python train.py --n_layer=10 --d_model=256 --n_kv_head=1 --activation="geglu" --norm_eps=1e-05 --rope_fraction=1.0 --init_std_o=0.00912 --init_std_down=0.0055 --lr=0.00195 --beta2=0.98 --schedule="wsd" --decay_shape="sqrt" --train_tokens=562100000 --steps=4755
MLP neurons of a small language model. Each row is named by its layer, matrix (gate and up: input weights) and neuron, and shows model dimensions 112-207. Each number is 500 + 40 x the weight over its row's rms, rounded and kept within 0 to 999. Numbers have three digits each. A neuron's up and down rows have the sign that makes its largest values positive.
Before each neuron's rows, "fires after" lists the tokens most often just before its 100 highest values on Wikipedia text that the model never trained on; "fires on" lists the tokens most often at its 100 highest values on Wikipedia text that the model never trained on.

fires after: " 19", "20", "s", " Cha", " co"
fires on: "19", "p", "f", "up", "06", "18"
L2.gate561:483534494529545422651545532405508545610512464458566472462524525557472500522447529507524530459503522463491515554512593514507528484503459482502461510506500465521517541490553501513502525552517487494476475501467463438565518560550478493556562461541558478530479487483477487525564459464504423424
L2.up561:463541536472581427642531441442516562519491487526531379480549450480513498506507548492477568497456573475509532525486534513448480482546475544463516562542434449553491483514589404535504566479524572494594499564464431535459528508416494518491480496550501475548505498501510541494578582539447478421

fires after: "\n"
fires on: "===", "=="
L2.gate326:509431504501550419551493512475486495578589461594529491533491520460449501513522542540494476520507508448555485487483522500518507570505532495469451455522470526437431482470420522527489502395621587523552561511429545484502535495480465411516516445495570460536461479504492473555468527517595433497
L2.up326:549466492427581429490499498376492538495501521526510524475548498487471516453540539519522526471417529512561518556499537506487542512545479445469505476566519503452460510565441497521426451427525490555595556527514506525535512520481479534534556449538496471556480418516439399515493531500531475439

fires after: "\n", "-"
fires on: "===", " Po"
L2.gate674:556452534470525533548547473486427546504491516479438547496516566449474485517416473496482541461514520564517567554523509509534516496524491447510532557472509551498475576546424561532439573483504442501467534531511523601493493541518496531495471488519555560474493469484531511545458485489506461469
L2.up674:536491506552490496499474498449481435482543529446499475536544520452459549544531505521472490528527425481475538565499502519537534530522503445496531472558523462487491512535509508498469559524513435549453495417544532521510537527517470547522505426458519460580494483489535484553495487429470492444

fires after: ".", ")", "\""
fires on: "\n", "."
L3.gate585:507534485489480489456443507469539563516550478519558513540467501463521512447527532531508476512498524450537558488419542508553553519537492502478473492408544525452483446437434517469553508523509502499540513531546415420513461539446513482519571481513553564502393557493498477531533468551553451513
L3.up585:494480423507427440485524465476508568520526427539551448454583475568481534480531553465532441486533521512527487549499485513512517463551484463547562572468528493531517531480520508583522508505565518494509484454475495500446449480474445457540486475504552456530538463478512496564523563502532494500

fires after: " ", " dis", "s", "ra", " d", " st"
fires on: "en", "ci", "ri", "pen", "tri", "b"
L3.gate112:495511568497459538480477517517553520568556481505504507515491526513510428471538506488577525489498504521511500424483516592482534510563520437449422448472433504466504475573493506484455579508528549526489522468548523537548461453504539465560450526524464520485502509495551504516495492507453457546
L3.up112:485550515516473499468520467521528504522494535482561483509563566491504512558500500429467496498525555520517440537369545523530546477511569482465543507475493514476440497396475474503500550524488490526550476473526527453522513564507551510447464481472504457482532561433528513451540500446487522475

fires after: " po", " mo", " Di", "vi", " Mi"
fires on: "s", "der", "ul", "it", "-", "i"
L2.gate484:446528562564504441517517481444460470488556571574530493487500471543529438473476448535460503515415559519497494484461510490420474487484530513486459569544428487548441479429561552463451531451541538431484552539491483535466505478438528499449519490537480430474565483489501481546471575458514456466
L2.up484:439456445463490419571465515445539535529521522454466526523483486520467542538478478513520535494463522537515491532487561456495463579534507530504491504494463418529499528483472497461491588484565571433510560509546540547477438502419523442458496501532479445519485519489502581545447472542462452500

fires after: " do", " Do", "cc", "ro", " Ro"
fires on: "ing", "or", "ub", "cu", "om", "us"
L4.gate272:417468477502521535592551523455522446505522562449457476489530499524515477475494518462531454476476527510505518450450468541464524482504412453428541434493455504574511544472467491478594523459539473465563444562448457426549529469542470508524539551601544425462453566481488407476562504495504510539
L4.up272:422533522540503545490396474548554550510500551511534455514471504552488478485487507481512467512491434547457528511518457539523513415586495472516551491499484452505535605561522481497516488509389474490535537550513552502512547515481562511523460498556496463461528533498466523545492462474505567513

fires after: " re", " Re", "s", " se", " N", " w"
fires on: "port", "gi", "ction", "ident", "ent"
L3.gate472:430476503524508423528467511488470393529458476544533497479563505481517541481508514467526511493491531512500458540470549549468554470494554502522500531525463466538559488521508485542415506592527498531547573499464482416579525517464542540477528499530508462518494503445515509522509531524542467476
L3.up472:463595524540527511567596492517537475557523541471494463451542501532520545563486500480460489491534420490506524497430525521543466429557579496474474478505586400522464520444492505508424541585504516487447487528484472474564520446506543494546530485509544509517436542481536463478557490538549439491

fires after: " part", "la", "tra", " Co", " co"
fires on: "il", "ic", "bor", "ct", "d", "mmer"
L2.gate156:517422549508502459589549533416548432505443527507523465483431490502483525496492495469443461463451501513483451511410558517546563515511495470503423435481540489500474576528557486453490514463491450470533544520471499529470498437532490567512481491468498502499509501551485504563520484473463486482
L2.up156:498504467447476469468521474469465501499520538447543547529438464499553508543537562529560504465524516488524464517483553528591500492564453431538542519461471504488550489487553499470539541504546597560554467523493523454514463493445470464400523605503562492459569539512485560509580554454471432451

fires after: "s", "al", "est", "S", " Ju", " Ch"
fires on: "our", "ni", "iv", "ident", "ver", "if"
L4.gate119:517551477493563529509554497501439486523458546505485455447478517566513456479475460515588477550468535446508492462457499498491457500441466495558474509567483484437410517503520549485479538466532473552550547513461554491535576514440468432567457435481496487537499510480500516599541460575534478441
L4.up119:516549562460522498494556451510517508478451504493538498510467473449528476477565492536534520486486510526464531456516476519489500554536475554437479457509496459454510590520510528514516443530482474489464574548493562564475518496544462518542520486486483491507500462443493515524489527500416522490

fires after: " co", " G", "lo", "U", " U", "G"
fires on: "l", "C", "od", "K", "at", "ad"
L2.gate609:379550507588509463531557533493507510536528503525560425494442514511496399524509527476478580503502519540517487556527481503433505462460477460527506482489459500535493465515495579483543492496462562450460483505513411501550525490497466498468457449408533507556525478502439478500469530507504455436
L2.up609:546506513499492464465526471477502517483582557455552542509478470610561428443475478546491483491518526476535444533467417512618501543563528539451531406537455470438504495505465518490517572557488535512535522545456451465541568544444507424551490478530530461543558480492557557543463497438502484515

fires after: "s", "S", " S", "T", "ra", "as"
fires on: "U", "A", "our", "ka", "u", "ine"
L3.gate606:413514468490455531507461483485481430483446435496534457491428505553525498518464447521492572573555528443448505456532440508493559568454470536471535519472556420432369450473505581510512519506478463400476470506467498520458495523489459502508530494484538460546531457437487413535487443570548464470
L3.up606:448505523435451507557464472544531503491500518513605456489515500485530549536433542478497523505491487466523568566494479477570539471510495510559468548491572431457442458490529420570565453563452507563518459411509433544470446519504469480481480508517500509481454445482511520548567523507518489471

fires after: "s", " S", "al", ".", "d", "er"
fires on: "ur", "ri", "vi", "th", " She", "on"
L2.gate510:460502479441478517434515466445558500506572498529525573489415493406432525507537530511481446515482434553510494478497476518499522529491567509503469458518474535407420485485481501503507479548497499615445541443505456548549572535472524458515504485475470468493486504481535466556518497529523540477
L2.up510:494490567464493483505447502476451542560512526463541495472492513504387441558523527454531513466533466497460546531438509433595547454447489530465523509510436508453435565603461408532434444511473552507449553464468542480404480492491564484429543559428556445489508424528471516492480444522478505525

fires after: " a", " be", " to", " the"
fires on: "p", "st", "t", " only", "at"
L2.gate195:535447506443499540551515528444597552487488515467527504496552455513419518526535585478526496534468468519561500493567570538466511463494589524466523490485490528525475554461458438440556539501467520503500475542531505481546501514552496449512482457527474442462539522502444494473497547545505515572
L2.up195:523530505559423539529477482496522464532544493408539479389513486461498473538523504486482517461487512550456412438561498540488547532484565501548498473517424513504552587514510423540496460462484533615536527456562548477459515541538476556436438523488461493495436476496489462512581511498461502482

fires after: "e", " E", " De", " J", " December", "ri"
fires on: "vi", " 2002", "ed", "con", "im", "p"
L4.gate556:439556503474459532590472445490504576502604488560534503531489458469447558490545575496516453538510489553493510502522507528481484517497485487500527503563470539477564443551543489503512524560516555619568560410379492556552426479476489462534523475527485472475483476498526479452460562454496483488
L4.up556:502423527535438562576502502513548491482490516480554547478462510474503531442541486542415509542463447503535443508524546473482474455534463495469516440494487564489486504562498464536529595473514502455521477476410497450589516560499525453493507479551487516456533483477501511539538442522484516473

fires after: " a", " at", " d"
fires on: " ", "au", " a", " an", "ir"
L4.gate74:513476427538507533484486509509511568460564545484503546482505495443461487519481545439540533440477431462533560515451489492435484566542461520496497562474491465424555559445534560561438441547540450494492526431476495463473424544482485485478515465507493524477518509439517515457516510512545477581
L4.up74:472558517485492475563492468507499530542522506492489548480478510457508488564609454473489487520446568489511467461548524486510541511379515525469553519449438448486496495584533515537539518495537478483491508480494523542462508473536513480518497481514546531474505489431522551521474470479520468505

fires after: "log", "s", "min", "ne", "on", "al"
fires on: "ist", "tic", " episode", "ction"
L2.gate250:494474454465578486547449515450517463471546541564509525415543517525446516485506482504553485487530480490549485520511489529518515468477475433504423552509448510524498418431547541478555499546491476498531499506473477509528533464420528441489513510509509492597512487468450521501555505545498436456
L2.up250:455485510499514545452446493511542429515525465432544566492553478427620587487496584529595519472523457523456510514522530433519526429516517493423444453463463503479502511525538526540507495487532512462502406536557534511511542579478552461485468440526504525442521514418518601467577544527527537496

fires after: " a", " ch", "hu", " Hu", "im"
fires on: "va", "man", "ar", "tic", "d"
L4.gate374:499442439510484490496425484544592439468541477527518442522480454499514525504511542525449485447506505564452525402514465503485499441524512414486472491450520481496525543458471539557543508492522549499516526549404507505560484480489452472540492441488446444512495457457540382439539591481514504531
L4.up374:455446466512471480517526514542538566450578492499568542505489449422516532507513545548492496492490499495490516484448416596511452588544442471437515453488465444568465485430425523511534493556520514428582526605476501579500465519505487549557481435541478518546523439468494473552535555445563509480

fires after: " (", " S", " 1", "y", "S", "z"
fires on: "st", "c", "born", "th", "lo", "out"
L2.gate670:488457520507530435516435512468459518571550506463549439476528473487379556530489460511481468581505532502475498467508487503519474553504476499470463537542453543525540532460508550491509496537455493615543505456490466544472517487547562484541526509435476494455527453536465381485494486528504513516
L2.up670:441514479452543519506528473469548477482432463563529472554525485423464474522464504470452533489546477577501523492466531468472505534434492579472452505556535487481500464531517561507429472480519463487483487538527545457472529511493455541536600508455460530616459460515433487484406487578506485516

fires after: "duc", "ur", "chi", " met", " so", "p"
fires on: "er", "it", "ce", "ef", "on", "red"
L2.gate367:420511390595489516477464519473498511590484486527535536457540514465459486467512485576507545508419465442509501579529498612532476478466546560448525475481514501461544532503497531567510584490559489503542451513550514597488479623494563474521507495464485465521503531461534476512459504508543461510
L2.up367:525502545480503511422516478609514570495477510472446442489444506503451540507533508484516491432518523498512484466440458490574507483503461488498502414540490537476476456487452438501419475476548539490426463580535483484504486556449599484440495500492534496505519462571499528404546472511520499496

fires after: "s", "S", " S"
fires on: " and", "mi", "q", "out", "ach"
L3.gate693:493490513525519475593542481447551554527557482521502559535499467520375460612510446527471537558543492537445494446606554473511444578527491521472488517530449408449434483441593512530527516466533454481512491491507535542463470520506530446540496432457509467472524541518448560474578494553498453509
L3.up693:466471376468536511466505564475470556496440416502499538469472497480523532511452579489461538490510430508484636514502508457476473554465454498500474495510546536486462572534532513490536469425465479439505508476528472447454483529504502467466448531483534556458528479566504470558471540561524540502

fires after: " |", "le", "s", "e"
fires on: "\n", ":"
L3.gate359:497527539497565516523554502481479532436519469502494543457521503604514466493528452496526469519521511447469454459466487535429499502537534430512525485487572560488507513524462523454509497457546530500517436581571490462509427524488558378555488531563537462454585571574468528490486467459507477484
L3.up359:548563567522533536474491473517457438442500491501441521453524515603527515509437476504584458509550424485537514457507496475469498524605496552564509491491511551544513521511491474444451534540377457535503462480438481469525477476497535477432487528560502547507503489460477445464493525567440473468

fires after: "p", "la", "mb", "s", " Pla", "z"
fires on: "i", "ro", "at", "ton", "lo"
L2.gate438:537533461478472500529469516468598521507512463486494447502540439460476496511445447507457496489513564505448525510493475487501521541478483545440472508455458543437482522532347509477505500529545539526461562470553446473503465456563535517443466453503537538470492479449503479539472534495490472501
L2.up438:535482477425531437509544471500573486511496560525452389491508452529502450471477451467512546509519464522483471430485502484555479457530471501476545545495486493509484508414482522458508553483533511463474492545502516467542501376531486471534434479450492484411455495592519473528496465513526486522

fires after: " se", " Se", "le", " Ro"
fires on: "e", "en", "mi", "ction", "ven", "par"
L3.gate139:453529438481511494573439415529522578409398552502486520500509513527480508477487472502498556518490498510434535542499567525398494559538539481521518545529460428491443523493544562587481468554504472464503485571462462458534562573536479390468509523532561454482455561482474485500506513536515499507
L3.up139:516486540527459510493554524475496452475484498502577477460467463547547521456448533536508509422505536556499557497491452433525497420554576573537458443495557505428493495479475486475525506494486469481499576447480519482476426450523489539499464506462474547506489481487452477435582499508515519519

fires after: "s", " re", "t", "n", "st"
fires on: "g", "ur", "ent", "ident", "it", "ual"
L2.gate476:408424490440497477454444557494452460594446487458498462464527470450487543578460530522534508468531498543471455551490465504496518489408460518516448466495473439461529532533533471526483535510467443502533518493442540505558542492544489486460513495527482503493508475438505494503501502513486462541
L2.up476:523505547556441540549528578470504557479499465414510514498441523462467460519506477469573550471516507468451464510556512524486523543462589475557493499534501510539530468535413598432501565499532482436483485508519437503456464513490507493461497485501533497552483501545457518505500460491538479542

fires after: "p", "l", "P", " ma", "s", "la"
fires on: "la", "ton", "th", "ation", "ro", "tic"
L2.gate564:482473581454464541492521497493510510477494574447507508448564484533506531494521445506428487529445463465457441419521432507465467571486486549482490521471381516496512476471462495518489522451489499458475534543514480526463504516619534471501446540465420535495458512484451504542490436479475379509
L2.up564:534523513526533504527539426554434468490503571556492496454444535526513507483489472507536537450531511498416547558522521537580521538457488417513511535458471568472464525481475535537434493500580491572499556453529482543498580470502535416569490446494570586458512483523500605555540405564511458512

fires after: " co", "la", " Co", "t", "ian", "ea"
fires on: "ur", "ter", "ach", "bor", " politician", "ker"
L3.gate241:528472502413464581516445525478487491534454566532480433466540523521499460520499472491470477556499551468526454450530555521562472505514544558490465508481435554444509511542538482505524587505607530524510538461479531543497423495467466460560528491528576492471498500495453579513520423524499434463
L3.up241:461411487489489506562485518579366525505445553492461449457533493520529510430494493558546601437434514527559512519553526500498505406498511432510466503458529491514507559535500530518482547516469543499602540452532520450492491520470522488444534567486530505429575481522413553542505492545501473463

fires after: " Ch", " me", " I", " pro", "ne", " Me"
fires on: "g", "ri", "et", "mi", "en"
L4.gate498:508501394490506517527482509505524466537410473473537521506517558468465521413430480506523538453470573475388480496513520505500464477537476484417539529469545509474520556464498480486503485530565417439492509504422458533540576520457538501555550526500524490477590507471532428520525488462595434491
L4.up498:466432507561463476513485487534527510499526534468457523554539530556533527526522535468508416477489473544584447501475467525504485494515470539472501485518487544439592511424450450481426448551472464510476542514515530440513507460491523495457457509495431476545457516446546531451493565520455542458

fires after: "vi", " Di", "ci", " pro", "po", " po"
fires on: "s", "f", "n", "ition", "d"
L2.gate363:447477527544478543489495425536496434459482567529501490542542487528534474531431481527498549509399511498441512512502447502605523515478505541448490507510491457523460500542485463446470517435615517424492536598586487530521474491430532492500512465499434529482525484532556554452489467438493512531
L2.up363:471447565524434511564445555451400465547511536566494577476463482600469442551556555439582488549532464531513471552478513488463483512454373448599547542535496534546542480424459483447454483480517508525511486533492470572492497503427515489485464589446504485513559418502443496463518495472471454557

fires after: " the", " a", " on", " st", " The"
fires on: "re", "ce", "ri", "line", "gre", "ma"
L2.gate689:491480548417467462560514530508497522526559490524546500465543535511479510527472526499490560455508546540518445527476520550527502463536556528466517460485530460546586539533497535454516409500504480510560568500375530466516519592489438471450541448519471512461538526492491439490538545551496537494
L2.up689:492460554443456525492458525521485445557543485439541497522503501542505528526532549448516553489556525534522476499501490609555538500506537482459515421547539490465534567516467517495531489532585526512551479521460487506480536508478510551385568521456460455477534495410541543501555535502488475448

fires after: " A", " U", " Ma", " Bra", " Ar", " I"
fires on: "z", "us", "ll", "ab", ".", "á"
L4.gate66:469480483464500504505558494481477443433461492542461414535489472504470446456434493522447449497466522539466465610552513469444513479547459576492532492406508458454425543379500455488559572523479485479532497494499479457520528558552464396544505423556521488466471457527520438515556481554567477480
L4.up66:542434451506432489561501531503573489516499449463413491527481480491473527494468549465438421458434540508545467545424516545497464507505459523487547454472502498436451496461483505515479481481406474562544587464521544508449535516484543564483508460532522478472453464475524593587474497523504500520

fires after: " William", "up", "ub", " Co", "leg", "ot"
fires on: "s", "les", "e", "es", "ations", "ton"
L4.gate231:427471487448469396489511525483512499521456470462438438532526531480530482467516492477455587507511504489535455516556565552489541551586569452515480455515487526455476575561488536503464459431508504579508505535475434474479497458560419429518547604533502571466484501554507497461413557490535510523
L4.up231:505514558492441577494518515551420419522468509489477453479505476564518511448507497487426511503425455546565518498396433477560487484477512490501539524479501438505454586530504495480476443429489543441446487596474562521527488466527496542502582504562510526490529477538440539540448419492509541446

fires after: "\n", "ci", "in", "ur", " person", " st"
fires on: "al", " ", "able", "ic", "bo"
L4.gate660:497456482449567540502514528538531469468418493469500525527496512464452444523396529563492534498606495524495513499500458477514529484530497396482501429531570425478516532517437473487473508534493451559543509471426549547502455483474529483495503508462478474448422497508458493567507529531557561497
L4.up660:471497555449474535441442537558577507487470458487601495486479419468465544526484485510494515493519529550502481493458557500454439515473538524607433471525598505456536586451461438517456463558523419572452534511474517531409437569458474458457486546452490547480535454473452500488539608516498546487

fires after: "\n", ".", " dis", " st"
fires on: "\n", "ru"
L2.gate483:527483451467565484477531502482513498576515491486522516522539499431545462470503549533572468460455517501481520505462577549569558432516479487483384486478467534440440527458595495531487550496488516504494553477475537501470526508473537447421531568547510467506471514537487495574422468626483509452
L2.up483:442460475519484490423467456503540451529535500489497501499524531520479494471519494466491440538504506449512562540385505478436549483437465563551522508420536512479483512474488505516495530432473528408514536487520534472486511575511539518470524468416435472467499500570457536593533511511521441480

fires after: " |", "a", "am", "li"
fires on: "\n", "ed", " P"
L2.gate54:509590446459579501526524453515425504465444478494553498502500491501447450454522513492511452580457601542449498487446509485522492554470588493475534552522508510546434446445490488556527457494451542512480456520536456535480571527467432363506528501597541496502556583505529594490519505574568495404
L2.up54:514472571566484473448424489519493488511540503549487458536438458475505526539488498543503521530515481491486447417515470497464486494460423526468431413514502553494496461549478500434573471499484454484471526471446492490506494497525576546477407484465481546502435427514518497478505525488461492619

fires after: " b", "h", " h", " g", " bo", " do"
fires on: "lo", "old", "ra", "and", "l"
L3.gate137:577513510424529469565515506497538544512509491443510471561531587481490464490473494487449496491505510551542523515448566513440508467512495524473483493522479570490540478438517584563409534466451550499517541502545534461528490503509491469485516520499422548511479515459466422559556542544495478589
L3.up137:537413528479491512489436484514493508504527413536444524533447486529552432502497458486528495553463485521482551456557563510472476452496501569520530575422588514513508503545452440460508467461410453487585463469509552583475450483469568492528516493479484479509458590486596479547491566448515522468

fires after: " P", "r", " pre", "P", "s", "ro"
fires on: "ach", "op", "art", "par", "out", "aff"
L3.gate268:483423481503509496560538480528513488553551479548527521457507487506435462492475449442520572449487577463393500468507504547529561496394427509465467440537476483451459486502429551463473477522536457577487527622479499491530494528492458473564481419535471477475557508511499493511505505539509471510
L3.up268:505599478476471552425509527472516497504557425495483505468540513480521506525521476531495490521493480458483548459455533496488493505506497441564553529584545469492510415459517507534465518478524547510486447415480364469539518528509464533495584523463501511537438465526496483446520494522511462453

fires after: " Ma", " I", " M", "s", "M", "I"
fires on: "ll", "us", "um", "s", "d", "y"
L2.gate297:453519470573419438576475534500487412498506484570546575466491475473514476536463513437525478494568528531479461506513518483594589465480466515445415507459522489479381457578455458476473487447500448541508474490483492439464449491503537512575490484461541506452556520494489459591489490545519454468
L2.up297:489496521519514507534516520472526574539550532490479472497511508474438572491476583533521543528516521478454474439423507495468461532546573568468478474504500430453562537483437500460545501489438491586564535528582431591502502474489453533555421479548468472453477561490460503478482479467465434501

fires after: " B", "r", "un", " f", "ni", "B"
fires on: "BC", "ation", "y", "ction", "ight", "west"
L3.gate121:483519453491498411529499542476452436591488605443483423544490508513513525527491422473432499476548464500483519493540449561479500508472452506542484534552526457478496416551564547495500488461526497515565488463553487536494470423440525466510491557475499468614597537505469430485454525486522498509
L3.up121:504480466489536514480494567589409495467498584493497536540502482487429398474484519466520523534567515505522494428532529498479540471503453477531460545481518494507581520541535540535495517504566460416507476528549498449480474474428436515479447535537503514446572438517505491610428604587527530473

fires after: "\n", ".", "==", " |", ":"
fires on: " The", "B", "="
L2.gate493:479515491537572478494547521463445451473439529545590494540522467479496420433476551506522417509510504420460494514505578546462470495566504465505519585481538530446557548480485512525445553484519463521428490532525495464493533467475497491402486499405503497450507474462558475477512494517509540491
L2.up493:508468477544513475503564478447449499497456494589489546491546510401466387561535461467502511526526490481531505497535544456502544465489529439486516595588480504516468493439509465592473480477520475513561512533523474502515558527531428438469516521571515476486554518499505520499536468469533489479

fires after: " G", "ti", " g", " Mi", "g", "á"
fires on: "ro", "ri", "ent", "ru", "row", "ran"
L2.gate295:544576485555490494541431530523488428511446491519498455487566538488482513457461433448487489457495597448509532513490535576492551504490510484483517536514511517492495442468544518546511536516522518524513534448448475552494427477492539450520518474445501515510495505506523498510442461534522531518
L2.up295:492488534446482469491521437498474449481473505516474464497453529470516450559561429457463557483551541401484474513483451466544568524481517496465510490617486478524490502457525461453382478568554515502518524544422519472561553449524435535460585474462467545458501534525422375543569486501501480507

fires after: " G", "lo", " Ga", "a", " g"
fires on: "ru", "ven", "vi", "ro", "ul"
L3.gate169:507438516544543546510474505565496503509426452594468494525491509513551497482461527457482541483538487441560458489474515487410553487544472584473458429557546513456463562389501518501486544524471506536524528476477526513484491500468518454474508466510476520566505517515477485508494515541517534427
L3.up169:459502492482474519584438515537542482465470520483526541472504450475483491552487433522461480486532587506514472460477478532536508477531442466456476455521502486454502527480497495475552563556499572485560540447478515573490444441513516522547497499473576573394512533478465446488562501498534420509

fires after: ".", "\n"
fires on: "\n"
L2.gate662:524437411488548427480462503467477530542540528570455451490598504587492505530519470512504488485562514504536526496494468524533564445521501475478493481513473475445515488538501476500486439468484572550518535492479539526448477492433529508486501524544489458472570405503535468596395450512552409471
L2.up662:590464496502540441509483537448502516501648512529480546524494586445481507479536515528535476424480430428427503486496459467509506573471574452510470528537471487455472495514519519521506472569529482587439509435590538518485538518532528499505484464457559502508585490446506504463505475498537495460

fires after: "\n"
fires on: "\n"
L4.gate1:578451467416491507472494491532464472528492547512489526522558509497471452526439489497537442527567497451547482433476553514548554541514454500483492529498516426511501485474516483547577534504461501461586485562486373555516455479536434496565448492508456531435409509524536463552473510532612467474
L4.up1:539479563477507450471461522511494518463558504489472498501522549540465500490539469546435437506501519436510507501473536495527540542565509566497540518487476508444549543422478443483440499501611554492496607540544462466493529552615471520508459484480476480497513531495502489535508500512513536478

fires after: ".", "\n"
fires on: "\n"
L2.gate703:486484459483551513462488481456515529550528465484502531473577481521481499483469559537466472531587530484544550513511511500603517554536507472461469458516479526458534537471508526546461486478489501543556533483472567496495560537537522501531575498442603470487460480537469493614458528605533494449
L2.up703:530459512466485447421468446553508508514532540474538428499560528539497530508503481473505514444564510519528514512468463488576579501552455518528481511470512522465523558490477478512511408506454547529462482554411529440517502498472485484467501485471488478574489508495438464482442572524450470457

fires after: " E", " Re", " F", " 2", " De", "es"
fires on: "n", "s", " |", "er", "in"
L4.gate244:504486489452532469509495492393495507523585461431513464456511521515485495517507483396467473498529444483514534510472459475517494510475510515514496479528456491475485473541447474494493447508452500519499502452478496497487522451523527505416500540485506433528511510507495480520475444497492541526
L4.up244:445493499557504457515564535444587494520479544486516455548523444498553450489508598497481458498483532585551517522443444490503534504488491473542526527574541462520496446432532467505448486505547470465572533474535439390571460490508469484521602498454474480481485523466590509423486526489475498478

fires after: " cl", " st", " p", " P", "P", "ch"
fires on: "op", "as", "aff", "P"
L3.gate187:494515497466543507565484512496432490486519446510519468553493472571520549488495439560530549419465570481441508437567569491478610434529459543461453420527546503477593528443520579447474557446538490532453503526459550539522479530443521489546450484512555460515527514470444462569471515538545504511
L3.up187:435515559538540550562434435490471552638557513549575491447498478647504475522461480514500467523532478377520491488526491468508500572519464463453566507519496480505527519470470577441487511474477495440482534485450485545455532491522509547570528509472497486538484469507497489458499547440491501499

fires after: " mi", "d", " I", " Ko", " Ma"
fires on: "d", "re", "c", "."
L4.gate625:536432491517480516543511551461500488526494490529474570536513489443446528543520525506464565508536545502477435549492512529424484528540474533426453452473431468505526440472472527522521527552515474474493558480465537469478489501526515600497488452501535418503589495497516475538466428544533449450
L4.up625:534479511544477478520550541405512581552480484517485555508396527482458544463507434532573524462497495454476480490495513523469396448541471523491534571445504505457485472508507555472521495520465510470506498448435489513493580458423586453483454516507529498433453540438496536573525521430558513473